{"num_hidden_layers": 12, "hidden_size": 192, "num_attention_heads": 3, "num_key_value_heads": 3, "head_dim": 64, "intermediate_size": 512, "vocab_size": 8192, "hidden_act": "swiglu", "norm": "rmsnorm", "norm_place": "pre", "norm_eps": 1e-06, "positions": "rope", "rope_theta": 10000.0, "rope_fraction": 1.0, "qk_norm": false, "attn_scale": 0.125, "bias": "none", "tie_word_embeddings": true, "parallel_block": false, "init": "uniform", "init_std_qkv": 0.0404, "init_std_o": 0.00825, "init_std_up": 0.0404, "init_std_down": 0.00825, "optimizer": "adamw", "learning_rate": 0.00119, "beta1": 0.9, "beta2": 0.95, "weight_decay": 0.16, "lr_head": 0.00428, "warmup_steps": 379, "schedule": "wsd", "decay_fraction": 0.655, "decay_shape": "linear", "final_lr_fraction": 0.02, "batch_tokens": 16384, "max_seq_len": 128, "doc_mask": true, "train_tokens": 133500000, "max_steps": 8149, "dataset": "wikipedia_en"}
MLP neurons of a small language model. Each row is named by its layer, matrix (down: output weights) and neuron, and shows model dimensions 48-175. Each number is 128 + 32 x the weight over its row's rms, rounded and kept within 0 to 255. A neuron's up and down rows have the sign that makes its largest values positive.
A block is one neuron, or neurons of one layer that tend to fire together. Before each block is what it responds to, as a language model described it from the Wikipedia text at the highest values.

Short subword pieces inside longer words split into several tokens, especially "ic"/"tic", as in diff-ic-ulty, off-ic-er, chron-ic, cor-tic-osteroids.
L6.down50 [214  81 156 120 155 172 110 131 144 146 164 136 160 106 128  91  93  86  87 109 151 126 131 125 168 115 131 110 134 136 135 100  67 129 140 109 164  93  98 147 113 118 161 142  56 152 101 151 144 108 142 181 118  77 118 143 153  77 158 104 138 134  93 124 156 123 113  78 124 101 155  92 130 136 134 154 109 227 133 110 160 205 115 164 125 115 119  71  93 163  97 220 120 105 105  91 148 183 152 146 122 128 100 117  86  89 138  95 139  97 159 104 110  86 115 170 114 138 132 146 125 110  78 130 172 124 110  85]
L6.down71 [121 154  99 116 140 151  76 111 104 145 107 132  95 119  81 122  72 140 156 172  99 122 129 116 174 121 125 111 156 128  87 116 156 122 192 122 161 210 159 134  28 138 121 128 106  99 168 136 126 144 134 108 165  96 181 143 116 128 102 143 152 108 166 113 105 149  93 155 152  91 103 123 140  97 163  97 114 131  84 110 188 132 153 122  97 113 162 129 145  78 150  76 156 137 194 120  39 166 157 145 188 161 162 157 171  81  99 132 123  87 111 100 131 145 192 145 133  81 158 114 110 170 135 102 114 111 174 109]
L6.down107 [127 112 211 169 127 137 126 167  94  51 131 172 117 142 122 183  87 124 128 146 164 127 130  84 138 137  91  95  98 117 141 156 139  91 158 157 157  92 132  79 125 165 113 144 181 121 125 106  96 109 103 142 153 139 131 165 155 100 150 120 154  90 113 137 118 155 151 191 108 118 159 155  87  72 118 146 162 102 141  71 121 119  92  98 112 124 140 126 149 111  66  90  83 101  73 108 158 182 145  99 138 149 146 113  82 109 127 116 153  60 181 133 101 165  79  91 127 159 109 167 105  68 153 144 112  92 107  99]
L6.down183 [116 163  94 103 134 160 132  86 177 148  94 122  38 145 153 111 114 106 134 153  50  66  93 145 156 166 186 158 138 103 136  76 159  84 126 161 175 146 129  77  97 136 127 115 156  90  59 151 147  95 135  98 102 132 137 154 164 114  85 151 126 129  96 145 180 142 139 100 137 117 126  93  95 142 116 114 118 122 125 124 149 185 125 114 140 101 111 207 139 154 108 107 189 145 118 133 140  86 113 165 103 185 157 121 129 175 156 164 151 188 120 142 129 112 161 180  89 131 183 191  89 110 121 117 153  98  95  77]
L6.down211 [139 127 131  74  94 133 117 116 149 120 152 143 164  69 159 114 115  53 165 125  58  98 147 146 165 120 103 144 115 103 184 151 123 115 139 146 131  76 134  79 191 107 139 142 117 123  72  84 104 165 161 179  70 137 130 113 145  86 210 169 100 139 134 128 111 139  73 117 105 135  96 162 109 109 119 144 119 117 154 123  98 161 106 111 112 130 168 129 100 127 104 100 153 144 128 141  99 147 141 111 165 113  80 109 158  95 128 135  81  95  75  66 128 138 154 177  92 159 124 196  67 123 155 126 203 154 122 133]
L6.down230 [219 114 132 196 101 131 115 138 141 124  71 110  77 140 141 131  83  65  96 117  61 128 122 123  49 124 124 133 106 123 105 132 181  74  99 112 156  95 118 103 114 121 144 121 195 178 174  97  75  86 151 158 159 118 136 111 164 168 161  63 133 172 191 109 103 137 116 126 141 137 194 144 136  89  95 119 169 147 142 172  73 153 123 150 141 107 127 136  99 138 121 132 131 130 118  77 145 167 168 124 115 123 122 109 155 138 131 143 127 132 123 151  98  70 143  95  81 106  79 162 111 179 108 150  46  76 107 136]
L6.down302 [131 145 145 135 191 180 122 131 157 146 149 136 132 129 166 118 138 109 157 204  71 134  90 151 183 138 122 122  72 103 110  88  92  64 158 133 101 109  95  79 113  70 118 113 119 169 126 107 146 158 128 138 156 142 128 115 135  72 155 168 123 133 170 100 141 108 144 116 129 137 111  83 140 160 105 137  75  67 102 128 138 176  92 174 129 113  75 136 120 161  88 135 149 133  64 137 118 113 122  82  77 140 126  91 135 165  89 137 138 158  77 149 104 130 168 137  65 197 134 195  98 141 138 132 175 109 100 127]
L6.down394 [124 126 107 135 143 153 139 108 164 134 180 149 135  89 136 122 145 161 120 162 101 121  89 122  40 127 146 124 126 151 118  82 137  97 102 126  80 138  99 130 162 176 166 139 106 105 135 125 116 149  99 176 131 103 102 126  62 132  88 134 128 147 108 142 172 142 164 161  89 129 137 115 133 126 134 110  83 176  97 152 147  37 114 123  94 157 115 178 151 120 145 179 111 102 167 165  89 117  83 108  79  65 113 126 118 166 106 121  65 111  96 127 160 130  89 101 124 119 168 154 103 109 109 192  66 158 108 185]

Mostly "of" joining an institution word to its field or place, as in Museum of, School of Law, Minister of; also commas in "City, ST" locations.
L2.down57 [ 92 142 148  91 109 138 120 180 134 114 144 176  81 173 142 133  74  87 129 127 135 141 133  88 137 148  94 157 140  87 119 142 110 164 163 170 141 112 169 145 162 120 139 165 147 105 141 101 147 133 198 116 143  36 168 109 125 155 150 114 157 179 133 164 121  83 149 146 148 139 139 144 169 166 194 164 118 146 131 117 187 104 158 126 138 124 116 124 168 150 109 118 120 128  80  65 171 152  98 105 127 136 121 153 145 157 115 133 138 157 129 119  54  60 118 112 174 100 138 162 142 107 132 170 135  74  92  78]
L2.down120 [ 92 131 163 169 116 163 156  99 128 122 170 133  55 134 128 114  84  97 112 126 174 116 133  92 109 139 148 128 141 128 120  80 158  72 168 148 162 168 127 112 134 106 108 119  94  43 105 119 103  54 132 123 176 105 138  76 111 109 137 149 151 162 164 143 120  81 102  84 153 110  86 132 146 154 129 169 148 166 102  99 136 136 187 103  90 137 103  84  95  83 106 162  94  35 124 168 124 145 152 141  92  86 101 101 123 152 117 184 144  97 142 200 116 140 118 162 125 153 108 160 170 143 111 162 130  85 118 155]
L2.down121 [112  77 136 188 123 178 166 123 142 111 121 131 104 176 154 108 174 128 136 123 141 120 156 101 255 143 141 139  91 144  88  88 105  89 113 159 126 132  76  91 109 167 133 102 113 181 122  81 125  94 147 124 104 131 134  94 119  75 166 164 137 125 164 131 129 111 161 113 126 134  98 152 132 141  71 115  94 158 160  99  79 145 143 120  70 116 126 101  97 114 132 158  83  52 155 190 125 157 177 136 140 115  93 151  90 144  97 162 100 112 148 136 186 145 134  96 145 169 120 134 142 146 162 130 139 129 145 145]
L2.down202 [110 105 111 124 139 142 172 208 125 134 162 148 120 139 105 106 144 112 156 138 112  96 162 148 139 128 148 160  84  91 121 125 142  43 111 152 136 113 158 145  99 172 145 156 108 113 156 107  64 108 163 141 110 168  70 150 104 136 114 145 107 112 107 127 138 134 125 142 123 148 131 187 183 139 126 178 139  85 129 105 153 142 144  84  87 123 152 110 130 196 121 116 125 171 163  62 140 154  76 119 159 114 162 130 161 199 106 158 148 120 118 123 168 141  73 100 127 155 100  73  73  96  92 122 134 127 120 156]
L2.down212 [104 124  98 115  91 118 121 145 137 102 200  89  91 120 101 169  98 137 160 201 125 127 136  87 180 132 120 138 107  87 191  94 183 154 114 115 146  83 137 173 149 170 136 156  31  94 167 144  84 110 130 107 199  96  97 147 119 112 132 151 176 130 135 137 115 154  82 179 116 162 134 131 113 149 100 157 116 189 114 105 136 151 117 112 158 145 137 131 118  77 122  99 122 166 115 142 139 125 140 101 110 115  58  75 200 149 109  87 130  72  84 131 128 121 106 135 138 126 117  66 120 121 114 165 181  88 115 162]
L2.down242 [156 123 155 124 111 148 157 133 168  84 172 180 163 142 149 109  81 132 149 166 141 190 156 155 208 142  98 125 114 111 131 101  82  94 137 150 202 112 108 118 118  65 140 126 125 113 114 117 155  97 177 124 152  69 107 131 125 122 156 135 108 117 102 142 150  99 181  90 149  98 150 146 137 155 191 144 123 159 113 151 142 149 152 121 160 145 179 141 145  90  89 168 147 151  82  95 158 100  78 130 169 132 156  92 129  73  63 179 140 104  77 148 146 178 154  95 179 147  83 109 105  81 124  99 147 197 149  60]
L2.down286 [142 153 136 150 145  92 121 122 140 174 110 149  47 172  68 101 140 145 130 148 118 101 118 142  62 112 112 165  94 138  91 113 164 146  95  74  59 109 120 137  91 111 146  86 145 156 103 154  93 110 120 206 114 138 143 114 160 108 173 130 127 127 129 132  85 142  87 122 155  69 124 173 102 117 156 141  88 135 144  97 141 121 116 160 117 157 118 156 120  88 157 101 163 143 133 184 123 157 194  89 131 165 146 106  94 125 127 165  45 142 121 168 156  53 111 118  75 100 134 137 119  76 147 157 130 129 135 144]
L2.down327 [127  75 166 142  89 178 128 150 143 104 151  94 159 100 146  87 118 119 137 148 148 125 203 127 255 114 115 141 111  98 122 130 107 111 152 188 174 123 119 135 121 103 120 134 127 166 153  79 106  99 187 113 170 113 130 131 131  99 161 129 164 123 136 160 147 158 169 151 155 103 185 119 136 146 136  85  99  86 133 129 166 110 129 105 113 142 130 151 113  80 165 144 130 149  93  90 187  83 117  95 169 166  85 144  96 105 148 149 137 101 123 177 109 137  96 132 166 151 140 142 105 152 118 135 121 138 151  99]

Short subword pieces in the middle of a longer word split into several tokens, such as cu in occupying, ric in Curriculum, s in Prussian.
L7.down143 [129 164  78  71 131 161 147 126 108  87 138 130 138 105 124 175 134 151 192 113  88  87 145 120 127  81 151 134  94 162 104 153 141 103 189 113 158 147 167 127 134 109 144  97  79  94 137  95 117 109 156 139  96 125 185 128 145 115 164 106 167  80 166 142 118 118 110 101 102 106 132 140 145 157 130  71 142 160 174  90 133 131 113 145 169 112  63  78 134 116 119  99 166 124  88  65 136 107 144 133 130 130 130  81 118  96 126  58 144  57 107 111 140 106  99  85  45 120 117 138 133 153 189 183 139 168 141  68]

The == or === equals signs around Wikipedia section headings, chiefly the closing marks after titles like Seeds, Taxonomy, History.
L2.down79 [120 108 184  85 130 141 140 121 138 173 107 112 144 177 118  99 142 142 171 123 155 117 150 131 121 155 124 102 177  71 113 151 127 157 133 145 129  75 175 113 110 119  91 144 216 175 116 130 141  91 165  98 145 176 128 110 135 121  96 121 123 122 157 147 169 152 199 144 129  68 169 105 112 144 143 151  96 159 140 148 102 114 110 120  96 129 172 105 148 140 108  95 103 144 195 110 121 143  78  99 159 108 149 234 109 115 145 117 108 121 115 112 134 137 114  90 125 100  98 102 139  76 156  91  68 109 133 143]
L2.down122 [137 167 118  72 133 153  67 126  75 135 165 169 178 169 154  68 160 174  76 141 154 152 111 117 143  86 141 120  99 137 194 148 135 137 138 106  98 144 106 116 103  90 180 163 124 166 133 101 132 130 117 109 109 137 159 121 106 116 115  95 119 140 140  85 158 167 153 141 190  91 133 191 152 130 127 119  91 182 138 153  90  62 125  77 113  94 153 141  92 110 166 122 147  80 173 142 102  99 101 134 138 112  79 147 126 116 112 125 109 113 150 101  87  85  93 127 144  96 157 173 139 133 114  61 129 138 105 131]
L2.down164 [154 148 134  86 185 146  90 109 102  84 160 148 148  83 171  91 122 173 128 113 141 121 176 108 126 177 127 147 151 139 142 151 128 119 213 125 196  87  81 152 148 142 175 108  85 118 111 117  85 121  83  98 128 159 151 180 129  92 129 154 126  70 141 126 120  76 144 190 150 210 166 102 116 164 144 123  79 141 123 112 153  78  93 120 103 113 150 134 119 133 113  90  73 130 124 110  98 156 127 106 134  92 124 124  74 105 137 165 182 144 115 110 121 171  75 158 145 185 131 158 133 149 136 110 169 168 103 100]
L2.down237 [186 127 146  69 107  82 118 143  88 189 157 125 135 178 141 131 158 111 145 116 159  82 139 105  92 178 127  92  85 137 174 114  94 181 101 123  97  92 142 121  92 148 138  92 167 225 115 106 100  46 152  74 133  91 162 127  77 128 175 114 144 120 162  99 140 145 154 130 145 100 159 137 157 111 135 102 121 173 161 136 150 126 130 147  99  85 154 132 166 101 132  57  98 129 170 189 127 173 135 154 138 137  90 137 120 138  90 125 141 126 137 106 170 127 175 116 153 149 113  89 100 134 163 126 136 100 146 113]
L2.down306 [118 178 168  98 127 133 115 127  85 179 137 122 187 126 148 108 136 157 141 131 220 184 182  96 138 143 139 170 132 129 154 117 134 173 126 129  74 137 122  69 113 133  59 126 202 145 138 130 107 155 146 194 138 178 136 148 131  63 186 130 185 131 127  64 145 154 152 131 165 165  90 138 120  94 126 128 108 146 120 125 147 144 108 159 113 129 129 137 157 120 132  88 121 120  77 145 135 110 166 132 177  92 150  51 109  62 150  48 131 124 113  70 140 121  98 113 143 124 165 134 111 138 126 103 161 165 173 185]
L2.down368 [118 128 162 124 125 153 105 146  90 128 103 110 122 102 133 139 153 102 143 110 128 114 155  75 143 114 175  97 153 135 135  97 138 181 154 137 137 207  94 148  72 132 109 174 112 139 107  65 134 113  84 136 144 151 108 187 112 111 131 170 167 162  71 100 140 147  72 138 108 173 199 198  94  95 147 126  95 177  99  89 142  81 155 133 111 121 122 121 143  94 141  56 154 126 134 149 123 129 132  97  89  62 143 105 144 110 129  96 187  89 148 136 152 102 159 104 149 121 130 133  93 156 100 109 127 131  87 150]
L2.down371 [132 112 155  71 143 166 111 142  97 111 146 124 147 158 175 126  99 169 152 122 142  85 131  79 178 170  95  63 160 165 142 160  58 114  72 175 108 118 132 114 105 157  83  55 107 164 136  75 169 140  80  94 166 164 119 135  94  95 111 117 144 136 150 145  55 137 176 135  87 139  39 150 117  84  53 131 149 197 194 145 163 135 135 142 142 117 132 133 143 119  94 101 120 143 176  97 147 162 100 116 135 119 138  82 187 129 111 110 188 160 102 128  90 164  97 138 114 121  74  96 149 126 112 126 114 159 137 100]
L2.down389 [190 139 131  60 109 106 106 105 150 168  73 105 102 187 200 114 137 141 224 135 155 130 190  97 138 150 157 147 136 113 155 151  80 152 174 114 127  70  78  69 128 177 142  92 150 181 144 129 126 150 122  97 118 116 150 147 142 128 127  71 143 144 158 118 136 160 148 137 170 108 139 144 130 136 158 143 144 126 146 104 117 117 127 163 157 133 116 144 153  78 166 121  70 112 104 162  98 153 120 106 155 122 120 108 107 148 125 130 119 173 136  97 132 108 148 125 145 171 101  85  98 109 151 123 136 169 114 100]

Mainly the comma after a US city name before its state, as in Rockford, Illinois, and Orlando, Florida; also inner pieces of predictable words like Esp-a-ñola, ed-uc-ators, um-br-ella.
L6.down11 [134 152 150 148 129 138 199 134 114 182 104 137 122  89 181  87 143 163 155 170 169 129 122  95 112  73 132 147 175 137  73 134 167 126 148 135  64 108 147 166 131 127 116 113 121 131 156  85  97 124 158  80  95  60 142 116 141 151 102 106 167 106 177 113 108 149 132 159 153 137 171  75 146 120 118 101 135 125 136 151 114 124  85 121 128 114 128 139 151  79  98 127 104 131 183 122 158 136  85  56 160 120  86 108 131 106 119 105 118  91  59 117 181 159  44 133 126 177 134 113 144 140 125 135 171  86 115 166]
L6.down39 [139 111 164 175 157 104 172 151 118 119  76 133 133 152 126 113  70 142 147 169  75 132 141 128  81 104 141 130 152 178 106  98 143 140 153 128 119 127 115 132 139 122 137  84 155 137  93 100 175  96 133 179 114  83 171  91  75 127  93 104 139 120  96 124 156 103 137 181  98 131 127 130 140 106 168  54 154 116 112 135 204  95  66 162 170  63 123 171 143  67 115 120 127 129 150  53 144 150 130 100 131 179 107 101 111 143 103 102 157 126 167 165 186 112 164 125 159  94 142 119 109 120 126 139 145  81 130 127]
L6.down87 [162 144  79 117  93 157 104  83 110 133  88 153  89 128 151 174 147  90 164 129 102 128 100 105 177 111 117 174 145 119  78 131 159 107 107 134 165 114 126 117  93  80 183  80 119 100 116 114 195 119 176 188 136 106  91 132 138 155 137 151 132 113 105 111 114 121 167 113 171 158 107 104 113 144  91 130  50 100 140 134 209 100 132 121 154 119 161 161 126 133 174 156 193 154 106 130 133  88 141  91 157 135 140 109 137  52  93  88 130 126 100 174 157 167 117 172 103  72 142 113  81  97 144 125  89 149 156 182]
L6.down119 [116 147 103 112 144 103 139 144  52  95 135 133  64 138  72 153 122 114 140 129 147 116 151 135 188 112 127 117 186 142 107 155 107 111 207  77  99 162 112 114 152  98 194 125 150 191 121 135 140 105 123  82 123 121 127 121 137  79 204  91 173 198  84 172 118  71 131 201 111 119 184 120  51  68 150 146 132 222 128 113 111 130  91 156 106 140 156 139 150 165  82 145 178 125  61  97 131  78 111 126 130 103  98 132 134 131 149 116 155 160  92 162 171 105 144  94 142 125 134 110 116 153  83 135  66 113 164 119]
L6.down123 [107 125 127 150 150 156 134  89 138 170 130  84 111  99  88 114 132 133 121  94 111 144 135  60  93 118 106 120 106 179 134 110 116 114  84 169 131 114 159 138 112 143  89 134  81 116 172 113 164 155 160 140 145 113 139 120 112 118 152 101 126  40 130 120 134 108  80 126 130 131 131  95  69  92 123 154 162 115 110 114 149 163 135 126 100  80  58 109 176 150  99 109  64 133  85 115 119  79 237 113 124 155 126 104 157 171 137 142 136 191 134 122 111 119  95  98  98 129 122  71  73 106 143 150 141 161 106  88]
L6.down360 [184 110 161 141 137 147 139 150  98 136  74 122 152 123 172 124 137  98 190  93 121 101 108 172 148 149  99 131 149 130 186 131 131 128 109 158 165 102 187 138  81  58  66 163 137 159 165 114 125 129 144 146  99 167 143 106 137 160  71 115 178 121 104 149 149 171 139  60 107  94  83 122  89 111 164 103  65 106 177 117 138 136 133  88 109 139  86 175 123 137 138 186  95 145 111 173 169 175 136 215 154 157 122 150  88 170 167 152 100 109 138 164  54 133 113 124 137 133  83  77 145 136  97 121 197 117  73  77]
L6.down477 [126 149  80 101  91 131 175 119 171 139 122 122 145  91 102 129 130 158  72 101 100 134  88 108 255 138 156 142 124 129 151 120  97  87 122 130 149 120 104 143 150 120  96 121  86 120  99 172 105 125  69  98 131  97 130 141 101 138 181 107 123 121 157  89 121 131 149 118 103 144 111 107 189 107 105 172 143 139 134 130 173 110  99 123 117 136 132 155 123 143 163  88 124 165 136  74 123 110 134 108 145 128  99 130 103 111 154 187 198 147 101 139  98 104 154 158 163 128 174 112  76 124  91 144 179  86 145 151]
L6.down500 [150  95 157 138 145  88 115  94 148 138 101 171 145 133 120 151 105 143 130 122 161 178 146  76 153  69 133 180 134 101  78 121 101 152 130 170 170 173  70  83 151 100 153 117 186  79 113 131 156 123 115 177 156 170 145 191 153 110  77 144 148  90 136 101 101 118 186 161 132 136 136 103 130 141 155 138 120 114 125 162 202  61 148  94 120 146 125 143 154 124 100 125 134 150 145  88 145  92 192  73 136  86 170  99  97 100 104 145 156  96 123 169  72 114 143 148 128 176 170 154  86 112 109 131 149  98 144  87]

First part of a multi-token name or word whose continuation is nearly certain, mostly United before States, plus Soviet, Lo(s), prota(gon)ist, dis(solution).
L7.down409 [ 91 166 122 139  77 184 140 130 163 129 145  75 203 203 101  76 194 124 186 108  82 138 101 122 194 138 119  96  78 171 131 147  62  86 179 150  76 158 152  89 170 172 166 140  61 131 119 171  91 134 177 125 157 146  98 134  67 171 157 134 118 114 126 118 120 164 150 144 138 134 123 131 133 160  93  83 111 118 160 194 158 122 197  95 168 122 129 118 124 123 169 112  79 155 107 130 118 144 121 114 142 141  92 175 117 172 176 171 103 128 124 142 113 121 149 119 131 145 137 126 105 157 142 141 123 148 114 121]

Fires on the opening == of Wikipedia section headings at line start (History, Reception) and on United in United States.
L6.down65 [141 111 117  91  67 171 148 138 169 116 154 118 152 162 156 149  82  71  64 166  86 166 172 144 187  86 155 135 122 147 144 124 132 182 133 190 122 176 114 123  91  86  89 125 101 120  97 143 120 101 149 136  84 147 108 158  76 113 104 132 136  58 125 154  80  72 118 172  84 111 114 125 104 114 102  21 139 168 127  92 182  92 113 145  81  93 180 155 141 102  66 116 157 125 126  80  91 128 137 149 117 107  93 133 120  94 133 171 187 168 112 163 161 130 166 149  84 142 148 149 104 131  81 123 147 205 104 120]
L6.down96 [120 122  51 111 168 148 124 160 104  49 147 145 113 172 101 100 114 117  81  89 165 129 145  71 133 160 114 128 133 155 194 183 114 131 131 125  92 124  48 110 159  96 149 112 115 116 172 151  98  86  78 114 114 140 169 178  97 108 160 154 163 160 121 116 105 133 189  96  96 177 131  90 126 103 167 128 147 158 120 174 157 105 115 143  78  87  95 115 128  77 127 102  77  95 127 156  96 113 115 100 124 139 171 103 109 172 155 103 120 183 167 159 127  87  84 115 147 130 178 133 159 112 113 141 115 150 106 164]
L6.down135 [ 50 210 148 114 145 122 142 130  92 158 119 100 113  99 101  82 145 126 136  67 123 154 117 126 132 131 145 133 110 122 164  96 158 189 155  70  56  84 119 130 121 193 144 145  69  91 145  99 109 153 128  78  95 179 139 142 135 163 117 114  92 174 120 120 156 105 141 160 159 168 162 155 157  97 142  99 174  62 198 187 148  87 123  99 129  48 112  94 127  90 115 174 127 138 157 115  90  95 126 124 168 163 127 121 123 159 180 114 120 139 109  89 105 134 123 155 167 145  92 140  74 143 158 145 141  96  81 132]
L6.down243 [124 152 122 162 104 132 161 179 132 115  98 158 125 136 144 143 191  83 137 158 109  91  98 171 123 137 154  94  81 127 115  89 141 136 122 130  82 119 153 132 102 133 154 130 128 148 173 144 145 200 169 114 116 122  84 177 136 131 140 202 132 141  93 137 152 179  62 167  91 132 147 151 103 154 130 128 177 152 123 175  65 139  96 149 120 148 147 164 128 135 115  96 118 127 145 141 128 133 124 171 132 127  62 175 187 113 111 122 134 105 138 130 131  88 114 148 160 100 120 144 110  88  88 132 118 150  89  89]
L6.down333 [ 80  84 167 121 100 137 101 156  96 147 158 165 189 169 123 101  63  95 103 156 143 157 170  66 114 126  99 140  84  70 109 111 164  88 124 136 113 113 144  69  65 149 187 131 116 102 178 148 129 147 135  92 172 157 100  93 109 122 130 164 112  58 196 110 100  99 133 150 162 174 122 104 152 197 123 134 112 165 134 133 121 172 142 129  73 144 118 126 158 187 102  68 169 149 136 150 177  82 108 119 115 107 120 176 121 106  85 116  99  71 149 128 130 149  73 155 193  88 108 164 108  95 154 144 118 111 100 142]
L6.down341 [ 97 194 111  99 143 164 145 147  97  89 100 164 117 101 170  98 108 180 141 187 136 140 102 189 148 107 153 127 117 168 132 110 124 104 147 131  87 116 180 145 157 145 115 170 146 110 159 157 129 112 102 113 117 146  67  80 188 150 166 102  47 163 107 114 133 131 105 142 191 129 116 138 116 139 128  96 135 168 142 148 101  94 113 104 101 163 117 124 128 151 110 111 187 123 100  78  76 160  87 132 190 145 116 121 149 165  76  83 136 142 142 128 123 114 130 159  86 128 133 137 145 124 147 107 142 182  94  78]
L6.down348 [120 133 148 120 177  93  95  95 115 135 105  57 138 106 141  97 102 123  86 108 134 161 125  92 184 107 115  90 133 172 126  91 102  85 209 142 110 159  84 138 114 140  89 106 115 129 178  89 113 100 162 130 108  88 118 111 138 122 158 116 105 135 100 118 145 126 126 114 123 171 168 105 157 101 169  91 171  87 142 153 172 134 127 197 110 180 130 109 157 127 119 117 145 124  75 115  98  54 143 128 109 114  48 103 128 145 130 119 115 118  95 184 104  96 150 139 145  74 121  99 125 142 127 184 159 144 130 132]
L6.down414 [137 135 145 129 102 129 179 144 207 140  84  79 222 147 124 146 128 153 162  97 130 115  71  72  89 183 170 114  63 126  78 122 157 166 140 172 154  75 139  96 127 107 190 116  98 133  96 104 133 147 142 121 150 161  59 162 110 110 137 121 101 159 118  85 120 100 128 145 125 132 136 143 122 183 156 122 138 165 170 135 208 161 138 110 114 118 151 187 136 118 142 134 135 100  56 125  90 119 165 188  72 176 112 187 130  54 124 135 150  80 148  95  95 109 115 141 187 127 136  98 160 126 145 141 115 165 114 144]

Fires on short syllable pieces inside longer words (arch-bi-shop, ac-com-modate, Pur-du-e) and on commas after place names or day numbers (Miami, Coral Gables; December 23, 2007).
L7.down207 [153 135 141 147 128 102 105 124 153  93 132 110  51 142 152 178 132 139 143 119 162 127 162 130 108 129 141 106  89 138 134  86 250 164  69 173 129 134 111 128 118 174  63 112 141  74 196 125  69  86 104  68 176 196 113 162 148 103 104 109 164  98  87 155 130 145 103 111 123  65 137 129 107 119 177 173 156  98  71 133  95 144 162 103 136 138 108  90 156 141 155  93 135 115 165 118 117 177 142 154  80  93 108 142 158  70 182 144 184 144 146 123 135 112 118 107  95 136 148 184 137 137 161 145 141 118  89  76]